{
  "hidden_size": 192,
  "num_attention_heads": 3,
  "head_dim": 64,
  "intermediate_size": 960,
  "norm_place": "pre",
  "positions": "learned",
  "qk_norm": true,
  "bias": "all",
  "init": "normal",
  "init_std_up": 0.0966,
  "lr_mult_qkv": 0.7,
  "beta1": 0.93,
  "warmup_steps": 0,
  "decay_fraction": 0.386,
  "decay_shape": "linear"
}
MLP neurons of a small language model. Each row is named by its layer, matrix (up: input weights; down: output weights) and neuron, and shows model dimensions 0-191. Each number is 128 + 32 x the weight over its row's rms, rounded and kept within 0 to 255. Numbers have three digits each.
After each neuron's rows, "fires after" lists the tokens most often just before its 100 highest values on Wikipedia text that the model never trained on.

L4.up325:110208130149109152102118055150165104130141145143143140088136058109160150110108094119200100136180153211089082126165138044126125208138079062121140139117117139155166152122151088156124097096116099160170113157152103081103117111140204123143079106144148121106105089125145157152144117063135161143105078102149110182142116126144120137108169098160132152039108151109121137144139112180113151123105134178105130167180129125118066184141166093131139094101084106119164150106132108124127075206136161177175138132122149128127185094122104147132104119175131067086141124143167089091135070101135119124
L4.down325:146115165089180073098139127146094168146120134092150164143106154068112066149143144127118166135100115018122113183110156127122109167134210112071125112149158096128152126088123152087097120187109122111112100130121162132125138167129074158129106084083114134122099111126160118112159130128147167078084131093105118114070100141115139170046121154106142108105107052172083149138117103168132142216159168121137141161114102190123196107130137132115133177139123137122095152220119127166163200118085085088114143092115166166140133157137088078137156145191145187137127137144115116108081105160092113141
fires after: "s", " had", " they"

L4.up83:158166118118086098146140061051106110141141141167099137109101049129117141107181130162145134115077164127104131145052116106077152132138149110152169179109051170116124121145165174118152099170124141182153110157111124111125129081115109084106139129110055167137157166121121169159087156111116169168098115085175190158166096092127123110073135101172158176067136138097126079107166149089173105120165144076108149208121098151115100174126123152144103166164101118141095124132118152142134079093107115077139146166192079178087100167148110135165140074149149124079120115084167147145172157116140094100
L4.down83:070144153123152075146132224136169138088126141108147128146131137125115135193152084146113195140178121134111115137179155092117136109150129142171096074141138127174182075062138129106156141149123077135123179192108129103158098163107127128087162126078132098151087112089092146128154110084157146084153138158132167090126143130144077107151113112123142146131147108185138111123098154143058188148039096135101160105119092056114120133139181187127174148155087053127146094132151155166128121123092143142096111116068167112165126100151144100115111149105165137171144139125053082124142092028148124122
fires after: "9", " Ta"

L4.up581:158119185135102185131182135117130148143149186147076103128108178114147092099104193128131138126092158111114098104082176106082086111118079227136129132136165140107129155114100107147097125122102139116099153077140108099149115118137120138229122114170173146160152084119087129117125141118085065171117105126158161150135137144104107150124154108145204147140152103116082125104117108153149064133139123135125147111181122142051144151012132126083096149083148164104140164152146121151150172140112134085073118144116175093088084143044102094183133126146148121107128107086144110153137194137164198107
L4.down581:118132091117148142070129172179115127182116141075132152113108117120117121159074157075071169147151136118160103107076133146093145162110170122126112154137122159113043137219156173099129119186150090106063159134162134105085086159112093081120126148072081110139137158168116147146135066038112186109151110179115127130146067126201165154125088127116076098128162109118165159118186090079129153109129135151155082181124112064122173111160144154127154114123098117112134119147112141106122123120122100199124132134119085092158133147167141194122166143156115179084059138165148132109188106102123118148
fires after: " the", " The", "The", "\n", "\"", " ("

L4.up482:085079116100163136142129168114081177140042146124132106117144134098104108120112109159126121113144129193124113060148125144131139140088119133110191144076113173060108206121136078121133105197107161122134147134144156151116100151115144136143134135096151137139088123159170119151104085139095127139116088128109159159112143110091139183090111130111195167191114164152108085189133085146145131030134107178105156177157131187099140137134154150069115100105179108129085133122131089138098133050116096110138186141130151210076113178141045107109105186123162114177144104117135148178162111146109135166
L4.down482:117148161116187172102125158176144109144153049204140098087124086114097103125159086140144111106134146166104156150148078154191118058113137144152120124140164105136082076176121144038165146177121172136107045070109151127193127145112060131136176132165098070106156138131120133135097123062155112090084129115127169098116158159098127166151152151094102063126049096116143080131129089142152128115167088145098123088153155139122128119114145127131143155091156162113135145114164116171084134098130144101123162136202153103121061173149151102106189114105106144132102156139126160137149130153094059168
fires after: "9", "\n", " \"", "1"

L4.up650:166116078138139111096126136114136100171149129174147133161136108184130123110181159160139108091103106131104142119147076096185163136166101139156108132191127187136127180129105156096102091094091082150167138081139081143125118149112127168062170062131113126129167113159142080165122094084166119112144173129163149113150075077193087065136124093128131157071126163142118128144110116156089063128142046211049120082209160112107094090138173100144130110161162136130151148117158134103187125133131108124094138137128144135116130070050151140149087140153155116099147099089112084061134154086152132145
L4.down650:124155129101124140133137130110099156151172106111115142141082130234196145156096086125116127115090144162165149101058110128117120146114133095127106147075104129145093158163165150130175133163104143109113099130090104122095086123120138027109127132142134132121144209088105136104138091099130126083117137085117192121163196086115151207141192114015156120148100067099152157193157178147137151147143099088138108138103137123107155134160135115130172125102129127141141173126204110115135138117192148053129172068130100131101120161102176163167136110149128088130102168088152133147128107090142084155
fires after: "s", " is", " was", " History", " are", " it"

L4.up5:164138144163155167091105145163062083172113153144084105126112157135164144124130133166166184116071107128103102118124158112087125159122145074160040139119124166095158077141090091101205093139133142127180149117112117075108144089124154159168142073113102127198168114081175155117116192124147149078124127148116209117147140052120140113125095101114181121085122133156084092124111142116123156123143106167140130136169087149129152060118097108173117170042163164090105134133189142147156141121166158115126108107159138054123127129080098170076153171131097129167131096156131167098123113114187175133
L4.down5:144173174109065161128091191128199127167092154158087097134132152202136079107130161143145123096172167142134115098073101204093097149165165091117182108157147175121127091098098091203147126122110134083141088153120098152150125137142192133131193145175123095154141067105118156176127107103068113127094156177132109125120105157154122144184123133097141059127151177096104102133106187138127122049182103119084083090142126120137127133116094125087122160143104121121099092131113155147098124114092154179178159129087120097121093148148136131155110063096179085169122143130130136112112068198097110132
fires after: " the", " The", " un"

L2.up792:173157126182089152168141130123095186136124159107120090134086133152105152127133059108134146127175112165130118127172193132155097160205136111171135132131077098114113133073089118144100141086153125101168107116190087179101110148069090126195114097134191143089130154147092105111126139112097122123087149116120127138077075121047159129149160127079136152125083198169120152174123045120059118151094090118091092112174145200214083147110175147141159111129148079082149076126133110086072113166149142124108161128134158126096151149176145136144131144146098130101179156127125160153098144140122153148
L2.down792:152146204142101126153116127095107182182131151144073100196115150142111126115158163146102046121083060120147098082124115145068132099127095114156099114110082096131141163123092090156100137162174100116133099059137128139123053136104098160123100169148122134114108160112086131133137180127142101162090117088081075134179134166062164155143140130091115123111158176142141100153147154144117099085104134160114110093183127163157111110144112178095158134120119152161151176209120154184093137149108108090119169119086098087148151138157193102178117149130140044104223086127145110159118137173111138092
fires after: "\n", " a", "|---|", "W", " is", "E"

L2.up42:109083143125119138154090217139126140143096138132095169156150133147114091148050130175127116063168201096115079127112166099135128147137108126137132066122120165086086166173183109191109179081118123102060174072177090098110170117098142126101142137120080155173106153059120117116178086133118103191168083166138152145149121159141131122151122100077126118134110152101097131191068113096075128146136182208161115164139173140118152078136140071161068114117151121087100084122130119121150109147122142139135109114115155136170094137121132134170103115196070133172068095116147137165134134150100148117
L2.down42:130116141135123110147061160173114120124161110115085154160121102142111148119143100131117117100121183077179159215122094147156122144152107101108100143122139209054123123189116169171140112148135121169111101105148102130162137095116139100148135161152108089121058175136104152068192162058148145196152124098096150112137113148139142192180098086151152125126113130136122136090105158144119110138141179193074117078107117117154159092153102123068127069180159099142074091061145124115163145154107083192151113120048125100141088104070182090096117100126179151131083148134153146108126165158157144138
fires after: "\n", ",", "-", " was"

L2.up587:080122115162108147119176103164149156097137151073116143111115167129101134106161119143148103172114098169132115069133074160116133121126130092122107039145132172124110136103132112141116158144153157188109179083178167073179147109076124106116197187099152109153159097088149138138159125110092095071149131090128168134122098088112170129125185065095083122150087131112093071108166219117101096113123119120157143131174123153189112142101141141186140105166072117122170101081092069104105118167140161128112124103130176094155144151086102179098121075139127088173083183130179097082118107105188143135
L2.down587:111102142153174143106103200127151139179160136124112126173059091172126128112132103089116110062146121092149163105073138136093179115106146100158142109118115112123103144094138165070173085103112172111161179180111164138026135175115158131088104118150131143126160125141134099132140154073176118085212156167185100144074098192118117075172122155148104112119102168137123158145092153109132134122152103131162100092081127084107174189143114098106115144111151110046128136102124115135143116123130102134097103140137075129147133183168104149182074137203054160086151089108142143170133163154120164102
fires after: "°", ".", "\n", "%", " "

L4.up643:120094135120115172129149124171116130138130167106110104070121140147122134056080078059209122146178127122109099130078124115143184075114157121119188073116068068145195107098099121187114125173085125142163146068120184122113107105150088195159127117115103103129135138068098130175147114146120105139168177129111117128167118135133146194168113151133164098171099159139109116130154070136115156143054131081142080094111153064159111096153142098203133132150175109141156167082141138173120170165149137115132132093171047116171156095143107157119133115095145144177127174094094133145083120123149120159
L4.down643:127088151146149139106098186104122140152133125176118177161109166084144122136104176143077203173121169149108152110166130177158124122126087146151117083173155165141168111126077172087145152155106084146076109189154164147139156154073129150111091139108124172097093107148150125151144142085122134078097145090070101106091133129186123143121136125097079147090130104149132131060067160154124107137248148143124144146116094111165109129039138088114100158085077116141151102105102150164084158103149096126160142154098120128089136169116166145100163129130102077180155113115154058145050077123139140085
fires after: " f", " F", "f", "F", " pre", " over"

L2.up257:166130172188085179097162168111204158111152117148126098109075066164152151103154172125146081120160123153201086104070105096125131146160121180131124149090113073119109144105080124141157083122113150116092158136098168137099121141173119131131106126161151108119148100087118172086128144164159131174098121138101145086084099145130133170182050152143101131124117177076099068110141088131172061115104131059114125165123088163104112096109109064082136098188107182151175109107163113112127153186154099111149156138191157134138142133114093110115094143142055064097158175120112142140130144081142148169
L2.down257:171179143112061121101124061159120126135135171105107081101128085119088156148169129121115156118065114116106129095142145153115160165150187141067164154048117097128157164134183152145128083148158085156145091120083140162166132155119204148154158119147149111134111097141144106116220173117160126092108150101122141084132094072079110115133072119120166124141110161083122049162089130199166160125114196087140112122097128138189092138106095134098151141155160138127142116110096135142125141112192083114137149106043097138104167121150174152101166112188170100119089114166106131170175141110077113118
fires after: " to", " can", " not", " may"

L4.up283:143135165147156187119101115198097134161089135157191122141110149108150187113069143177123133109146153142129154128142112112130151129110133092153131133183123196130175077162082138128115060148111156116125136139175149126151170132092104203166138145106135068155117113151095100125197142134071139067134163103075057156175106107076139100151096137142133110108105119074101134161135122107125105094092163111130163084155154121160119141089107073109151166111116125183105139068129100144037120114182121184103066135143143133149196086109124109149181178097125061134136151087160130110135117049138155116
L4.down283:136126135121145227122128159172120117167102163139088122115141076101076102189184137178076119102133163159132107121162132097088047155119097117136089101119102103144156139140128089160113113065129085123106172068053121162134090090112143058158118166188117114114131112097088128143135155056144159132112171133099110142125155130124160145090076121113147127142115138103188171140130161116184162124112150140229139079127091185147137179121137130206087179106109120129095092136090151106135130140159077149132112073186153141152164137055175147141107118089113105135143142171136124150091104138133095099
fires after: " f", "f", " F", " b", " over"

L2.up318:097084114215115163134111171200108123072142076082190080106144131151102128104083140151114111127120103157113079112103116153169139130083082135123143107164109171140157116120122086148111106188148142142123129103151115156159135126099119150119187175090154095109160160079125156189171160068081148105187124102122089117160089122121107085162110119139088137165183148147119055110096100141142058071112156092168102155161153205162149153132122107134148086146130075153097110132117030134167145139192098122072157108145121111163131110147138136109159121153077129194136119128119144155093113177105154176
L2.down318:125098136201110080137133171143105148153144105090072081172127059146134101156126100140191170071179140143131152118201098096177106109100143055155102152096097120080116146143172146084087140111091172192147105129175113060090158101155091124103176086151074148116125155126117133146128092129093102151129132095066087166095164129190097104129129073107140057117110164139144139084130187159107147131090187103151110124160175105171122177162097145131146132124112176052155137125120091122147136118125090163191164116143146114099138125150129149182099070082098144121128185142136140170138124119156123125
fires after: "N", "°", "8", " ", "″"

L2.up890:121093115130160177142123095158113085051134094125086194123148167154122116108135137182145122179104092120092141098169068174169151202145085167127121080156105139124078162148102105150135100104072150100150115132111154136122113150144172157190118122099096089132114149107117117133184065122153184152165147096095117191162147090062074129132109132114144142143114126135111126130118171129123189138114121115121120114185180116133158165137117135077152124079120055153150149129154103105072124141113150116134116106151180234083127222079069113155076115115138120125115155138128112152069136110085141186
L2.down890:135133152124100150123092099130126110084112156113084092070139151148132106199122072093091100098079118114133145087169135159124145130121096166147086119161119194078166100078076112084162141047141145160090081079167171120117114156172119102151118114135119118145165145084148150107170140132179127144108107118122188145118092141055193136105112151195126077126140090140090149164118123121147108091143126111105155078132102135146131168136141129133163178117171163148148104149181114041163121142107072093147120096068170192155154157143145094162104112161154107096085156057130129157139193145157200163
fires after: "\n", "==="

L2.up477:200130092134094191136181161102172194146175143143153058124107093211125120134071106132072152102146042122101147039134108174123145123128130205122171109113120157141137096108092151093121171102108137134149117108160116144126157181099132093111138139089145145127145069112185107118137101135102137099102158118120092070082149134120185134134113154097133119179153172076155119110115141154148080127124125079078114129113097084152129159070104166140119100182153184125168121134167191135119105144162097164113119107158190210099127129055184114099099090141132141132126145145095129098132151136105108116
L2.down477:165117106097136122097159132148177161151078164137149077080127113121095145142096120204086130103147099146110112125122183148120165146138161111110137121096068120150162138142138136122139116186113169101111120106092162098146102073091133078118141185096116160114149121129055112128156097144061050115126167199058188128132121106103137110134156075122157098165087136114164122141153121110061158162078167178090126152152122118162137168110081156137112135163128189103157085100145153146142160145139134120144219191102165152095121088073176117140173109202132102147122130110065115119149117107088060092
fires after: " to", " can", " the", " not", " would", " should"